Weights of a small GPT-style language model, trained from scratch on English Wikipedia.
Size: width 576, 9 heads of 64 (1 for keys and values), MLP 1728 SwiGLU, 84.8M parameters.
Architecture: rotary positions, no biases in attention or MLP, untied embeddings, normalized queries and keys.
MLP neurons of a small language model. Each row is named by its layer, matrix (gate and up: input weights; down: output weights) and neuron, and shows model dimensions 128-319. Each number is 500 + 50 x the weight over its row's rms, rounded and kept within 0 to 999. Numbers have three digits each. A neuron's up and down rows have the sign that makes its largest values positive.
After each neuron's rows, "fires in" lists the words (lower case) most often at its 100 highest values on Wikipedia text that the model never trained on.

L10.gate1407:506468475528425507474561488436564449524427495387503602528529591527582533473525508540510607509544363501631478493595468547426516468463518552494529548493432503468529530523494463485540444502485519507581504481509467514489564570528451464450477491500483551393482455453571456446461524461467419521611537477571554511493560534564430594490519564501440345555558514394517494394483505501587517496485497463483521487508498456478565445573409429490442478472531507508508492471522432527523504490542479460541496598505459471499455549422486516491500573442446429519429586420449462535560402484488459378
L10.up1407:508503501543517498560598481412509545560500581475407572536480530420454542496526526526561508526458505424566425513553531549557495412463520493491516424472497582471597519443528475581480528503522505502494405508529475465512509491546404476512485460466496470428513472465519451495438430426482432526504519502513504474581496454515497577454495510413506505556481486501479547416451499527553584483597468449503499528524498530595514523561569559551470509479486537453431439446534483482441580502400413563444525498464537506537437544545526452426460488486519564499509593523453504457596415516478406502
L10.down1407:504562410566576532545561492533490515528469480538519451520552475520498473513483455464523526532478502448505588514473416480538465498498414540521523478465484537460481471525424566440541513561436526460459452588566531552433571489514363554469520452523530453451520488496520489484497424415561440528447484560469556612502418502474475473487575533508452491486428450463516561516564373450552528508507513473524538378512465438410531609435486522494508514443463480450422496497543525505484450504543526485536544434451519453483535611533526526555458436576469444538481864446429462489538502525483481491
fires in: "when", "and", "if", "originally", "were", "was"

L4.gate1584:452460499498495429544503617523509518432532457451422527489469565496462499402460630464567521449487476558522457563573535500574449515457574596452475522572482379570466483473517409416495512460613503562499451594518440523409373543419552435525441413490534523497534551512496557379538495472443481481432511585482432454485479584488492427501412510538557551503505434488413502444506519539499539470466552512538531551458466437356491586527543408563556529414526507498522508463519471520582411576473481491511482573407519443498513424486506404534578486556485491483464498507434461499538515518547529457
L4.up1584:510513593428532592597476454548488590423595521534459459519441479505437418577548551440494477535507580499511437539458561479410507468523474495525542450428412557532503517499450494468483534552515537482512456483502522376485454521546457508511579458521474588547520482510396437496478446473552479504519439562560412535578489556438478532429496497503581460516536483429536569504438516580559490511485441592422531487548503624485452560518560506532544488490500558469532612502558472524484528516505504512479528564562398527536465579518552490470409499540549556510573473479456519536568448523436422499
L4.down1584:461479448509529494507543415494438568507502427435509499580542406493440460414539577387425605541464481462482480531484489493528499584463504504544505521501491495532487481487477488444512564522466528532542480328448625504483528510565577517523527482479493558523483510491552488543553551448405555502413537527463435460554445582529603439409524500551589384441568402601569476536543538466533521562464521555427520473564456527550576443544572568500507454508500485490515436543500458447450542531510533589514491675601517505601480452536489458491472509497502465510520572495444479503516574451538569475
fires in: "training", "education", "information", "interview", "trained", "language"

L12.gate135:503422447586499533532430583472542556344499550488506467377468487515447596551520509415509528463509498473481458531439453466445555429445525545571490470553574490494596458509452539507505487545512448436559547447579474428446438508433531457525503525445493398538443493416510573540482571462450463498524438474493550455435545399480475418441623498566476531452392475575523490533515554532539532497542399509426472476544560464453478503492498457571441500368478498484598420452409490544396429551468537463468418501480530490578500540497431531476536481478485530606558562529547513540561514503548459527
L12.up135:510592568513490561482414486493524516460477535431459517547606507622509461405507480542536421454456490504495438401456513505495535392488553483546491462424538503576499506436522473438411533469519494528499557553454549549386549429526543576536571529494617520593510471480537528482583487510474486561573551408488496496550438480462509492477573562509539572495487462521534521542539400466520532431468455453468475429556492545569536517522519535546509499532558486422458422517470555557557611503454526426482511513575573491401488390542518536461532528518460562520485550475464465558421409561511501420
L12.down135:454587409511508507488408508534443433474479500485550517505434576530514559472533448441511524533488505478463505558498514482578548542433426539442516524534538553523537512479513481485537569500474445471536457409522554481478532486463487524588412574372527502503422552496450567520411435568466613522468538494498433576442517432469554560472439475539468532508470403478553541476472539487428470513448603466504511584514475391455550467430488484490533487447507457547469498511532470524502521435512517422498486501448524477445485493518420530614406541495463504561512728529475430516575494456522468527
fires in: "was", "is", "were", "are", "and", "to"

L4.gate1117:503424481406498418499485534516443470483533502462485540485474609426432448502397512555475435487516530452427479536451537475596569492536418450566409445514475521432487546446549505509586529469620492486510477535456589524537550518519548444483449504471556551473511493509457510453543475494428465537602481569511375413501430435528462468557536481430492583493471427498528474469499541481514449473509519620414431546505382514434463559512506519412507543567545467486537463390612458477570419583506487482516461431510494524459514505506450468487534461474520471458621488518543593519558550505443572416
L4.up1117:531556464487554505554465470414417467490460589489445508544459473487541471560536450585516427505456497518554441611569366405500557485470447509556480454526453490483548404450491483505519539488491447496524482520472484477488448501446577461503488604496554696548457506473502484366562540503531496617562618505522502444437531521511522463422551501545461544530482490498503448502530454529534517534470498455491519454542431405408444496434564526475547441533570433502502494489552491494582527546530467354516465519448456452544586549427501427423593476477397473453444473472492462506470430519466545455
L4.down1117:571473545426464431437421530506439490475475473524463607428482581512462437467523484530532414509590596519575378461519505539537602503507465563539399429526494474436538470450551511505571530443555495508516423483492609537563468499495485528476518442511468577474544469404525495433563559528465554506468569550527431514516457504464553492475514414493445469523365541494531566470433532470553441507513469489542577518486621563391526539506538521472516479507476554531539530504525467408485488462418525509493503536490391434512523560573436564507528450496489533569453481564467547526468534514405529546
fires in: "of", "from", "left", "turned", "his"

L4.gate420:454427513462483518506612577461597432562504464489472555496517519503527497601478416455441465532494531476441540594521473566533455477491523537584458457513471505471479478486517529404494491545572438477578598454445447501513485518561437544542582502514520561439413469477593529429456579496497535469418546518444480507493502481517532469435477488471502548486548499531468513573485579505552603480454486536475478465514528438517537595515440521553503526495516467569549442455493450495488509431487535453522558506564480524436427564397547539384617468519510492399475430495482516478528521558494537523
L4.up420:448463440548464518503510484465592483513533473456532518520462406489491484415540526487539390507416564518533521543546527511417509439428433527467629431489478547504533565513526486556492361508499511520427413581500491549530527451615364460443519625487558415483436610507484464506481486493493545496463430487452562529514507493498444562474444482451479537513553505484505439398512511443497449510503449540499459458457553529482466487510583454458484544485476490499536454538428478499551446562485473503651540464493505485472526504517475481526537477473507576528479310485421498476476600541519422519
L4.down420:619468408437560610590561588417543547556444457443438491528568569510524447579529490515562437517472465467457529563524503529486513488468513463439552506512519421362514518614505440533499464569487545537446486485472522515526457498440477489488457461484518426400465489530560406420484583555504553485473547467527541528479526469403521618469520528397422601482625423559493521513491616508377491358506501512530506497529524588428428408537525494565424541594483438471422398481435539519514490449441554511571558587537486535453545568422445524435496608526531535501470419488498532454449554502481523494
fires in: "first", "one", "northern", "north", "eastern", "southern"

L12.gate221:499553540550467484461540569538454434481506449510567550538477514512421551435495635492441515519481501534365510389521506524533413512586503481457456500527530561471506506530396530445558575472444547519472401526478464606451489490468496515409474585543444496528526584550573509508508501523563499479528565555469453522495483498482507627432452530435453477492496513450472521346487456508435554507507532508455453505573473525515476610401509465544435585566458526478552465462509575569506452523468580434555480499478516491561486473560554564492526479433537486518500605586455475466504497563502562546
L12.up221:470479498452393544521445486555484459443482488501652528485392449533492474577512560610464449500551464499481421516461460526407514450492481425490459437464492595422534543465611393497456540536473415494495494489562315487471447498484495549529416524431468517498488463523472448506583528525582525451604492596554502479539490404492470506448532525559564483534470409489614481554529539475541551564543500453428450576522479452492525471515472488501448533495580530429460491550492494499486478563575432552480498608495534462387338426504483532377582607554549495612498610528404476414521406525441510504
L12.down221:614575559522472542540468577511459577587543457502467634585466550563447541508491528521414410473466594433444427456509498532475446550483607504474590517526414511506384461439440398448528441498497535469524565504512538493513538566522474505494434429402506507575495354508469540522498432436503532562534538525561524499499523575564503474528431518612525500445574475471477472466540593503433540494544603498404499551479546553564495512490489440435444533533538478444451544522522541552487503521484514622544505572573427462551524523636492508437518517489557497430596692572488473573622495439430519459
fires in: "from", "in", "between", "since", "even"

L4.gate1231:482536431468583460476452559522497485452570448444464489484534469511516463513444580562549425510464506466599491544466483381508492489542581526443556520581489545537417499452479539450460371525437477427431553446540527614524498583491599447493496492517454514454555463470558511550438478554502443435514565480505461442498574484536490462477499420492525535592441510465497477435471476462404509477517548565510579457443453522522460511558559530484431555422517492355495480544480565498447391519527487511485431585427557524478499562550528496517561484401483632595515520428457468522414537566482460558
L4.up1231:516404470579513572465420447478507571405540479474498592615493560530541499497497497444586471492466510381565540475425484512525476477531500441523523476510463574454568520515590526545500502521475489437464541522451462523530568471497510407492571497468469525434570486518446550366523456543408506498500478459477509436533558495532494464472455475542541526477519403474544431513532489550384543530540611563401592405508496504477448572585674520507456477545508504393558387487549503506494544505541572424498432510428492596550518494557528495463520501642470504546487585499444518532558472520463433419
L4.down1231:563501483470490576542516493513439524473431516422460429491486458521491415509538504456473492466461583602582461495550444553474422526538450586443406514506566529523508493589524531498510558559462504475513513455500535471542494524518475478436533514477491464455512490434483465427578443500493524587555477507503556528550440506571593504432565457452508635473472461522564532509491492535451547522425543503475540452486515556463440495520505511611454458422600462527530501526557461332435400417536524461493467446548503526488528497507496454480493527517556466665541672560457472432437534516536521467
fires in: "was", "while"

L10.gate765:437426500461448430478413488474488472539574496496546581573476525550524466615507543462562586483542433483455409545488516534473477503471484554355513402463492437461494406532550504535431562443501573464524499424560534470577447415448551475479537485503559420464503508469473456455453598484490574505458448496550387526504471493510617515495580561601506515375510392558460528494478480492515467594473489497480543522399546494485389455446506487517428543493425476409610561532504401557515454402520540517443452477573449507423461540355426526480503494540550517407507403427461522461521570600525422490
L10.up765:559393551477479441482446523534532428501504480549495498510559424502467416481491577506588562520441561498560502483547463560487582459519590509538538434483549472468456453520527448588511533513539440591471453486578431483520451515493453492457430516439444472536514522511434492474478505500436443550527461452480517634514489516496543507380515477503497495600524589505438420527511492512510373550546449442415477450502430431400384561491562568420495551527559450477525466534517543482368474635428510506502593500533496515513549620580461516425516619583564530490338470535438488507521591548581461421
L10.down765:469466505478468486556464545565544530478485514508525548494523412524440356511549486522525478463521594426450496434473516551523653489496511499511545460472561530463539460433531532526441476590448590540565489550480508584582519503516481510618502564430515424530497511492506443470529538460465444462460445489485576494463534485463531504503533499556417545450526474520464416504529503483551480530563558539488468415419471552486469468473443517540458457449524451471491533518488473461478473520480510498442493541548485505591467521502611446530430500424564430504421278417494481491515468462496523473
fires in: "western", "northern", "eastern", "southern", "west", "east"

L4.gate389:463514466540602608506439483537573459605510535516545522453513516520452460476425508470525415437525492493546527479469500478612492504488525463408559384511434502577596437494555471531379446545501453611550493394498569415509497614524433478591529392414541516552537580459477620467556424411576468467478570552495559487500568443451469515537493458503561542403444475537461425490511454545477518560555461486533499443520534490573566527499455460469518511498542508542519499458523430515432501513415415562480490482538453421440447496479537466592556465537466517487540543463571497504549456507599522557
L4.up389:450483519475493454544465496474517591550514585517420552550545549494434515491487590566500547532538512518464543524482439588525494465432526600514400547500529558531522505428379582551510509510445507426540438540551505492579489433509482624589450422533621471441470452453479548483455573526528490602498504537539501489438576517536494474559500541568472582389543524586508443621495540447546465495542511494500450461490509481527519538564553453449526433514565437534555428561612606494566522543466403522473556485520482465511523491455577463582419550488466507552599525502558517502538557543505448501
L4.down389:522415433449488446522449446484487424511448563493549556448516414605507359484502419584571489487534522527392467428529454445460471465528437498524444532522596514410462513562540540452479515471475521419520487485425435547494558512519512505504499402488464553497466496501498473493457511466440453526471468608525488505526467521483564497569524492476371479503521486463526558488398577524480548522443401470430542514522473507496429517536531507561509555476522427423545351552487513530526579473535498529484608547505481484476513539524483529442398504548552487538536342579557513580484500522437554512
fires in: "of", "for", "to"

L4.gate1498:460534427493518485458566458524521505567504410416465521502566449512503478470491576573535500505507487477494426444516536494473487517479402498470568541535530425545551461448453489504488481493512482603566524541476474438531414515526536472505505414527450462568540498500598481514437506476407569545501593585499557533446451488512469483504530472481503524414514494500531481530493396553499515544465443435492401489477503517510459488449493511407470565542463528448558406429476511390452463463417438450535569554512427510489497529557561540579515520438508499501492411435506462563437466505476454502
L4.up1498:546592451417463591501502525510499540469436517474477488520585501442466534538458525471552409481472514536453461416474550488463531524488488486503503476493494579536532430397611514517561439558453521401580471604487479522443448484439536518512533574476552410509554528403566446486459512512495538442502493455525474394545599530542543548521497548494439541575551618417470480551509466406413510532511468584484541573497476444471472618565501522508577533462427504461448565533442514522524468551505448442604456527545459461536486499549547504513653528524439446530437509428421440508520532504443481504
L4.down1498:606548406467487463578573441560465529451463476527458563436482494530422471471572521460408558486489540500452483497444491453435539494548497499558542533487559548404446498432501530485564411520476532421503572487469509436443576525460571528524457516556511507569539490466501467518504512501487522477497501524465509488488438526437452508458519565442480484595438573445618530424505475411559557497556544414442494526569433499493462363528443392558540474423509489520405487483518551536544436542516530503506431457469570487536531540514502472458487583465495488485422572606483448531544409479587473606
fires in: "before", "to", "between"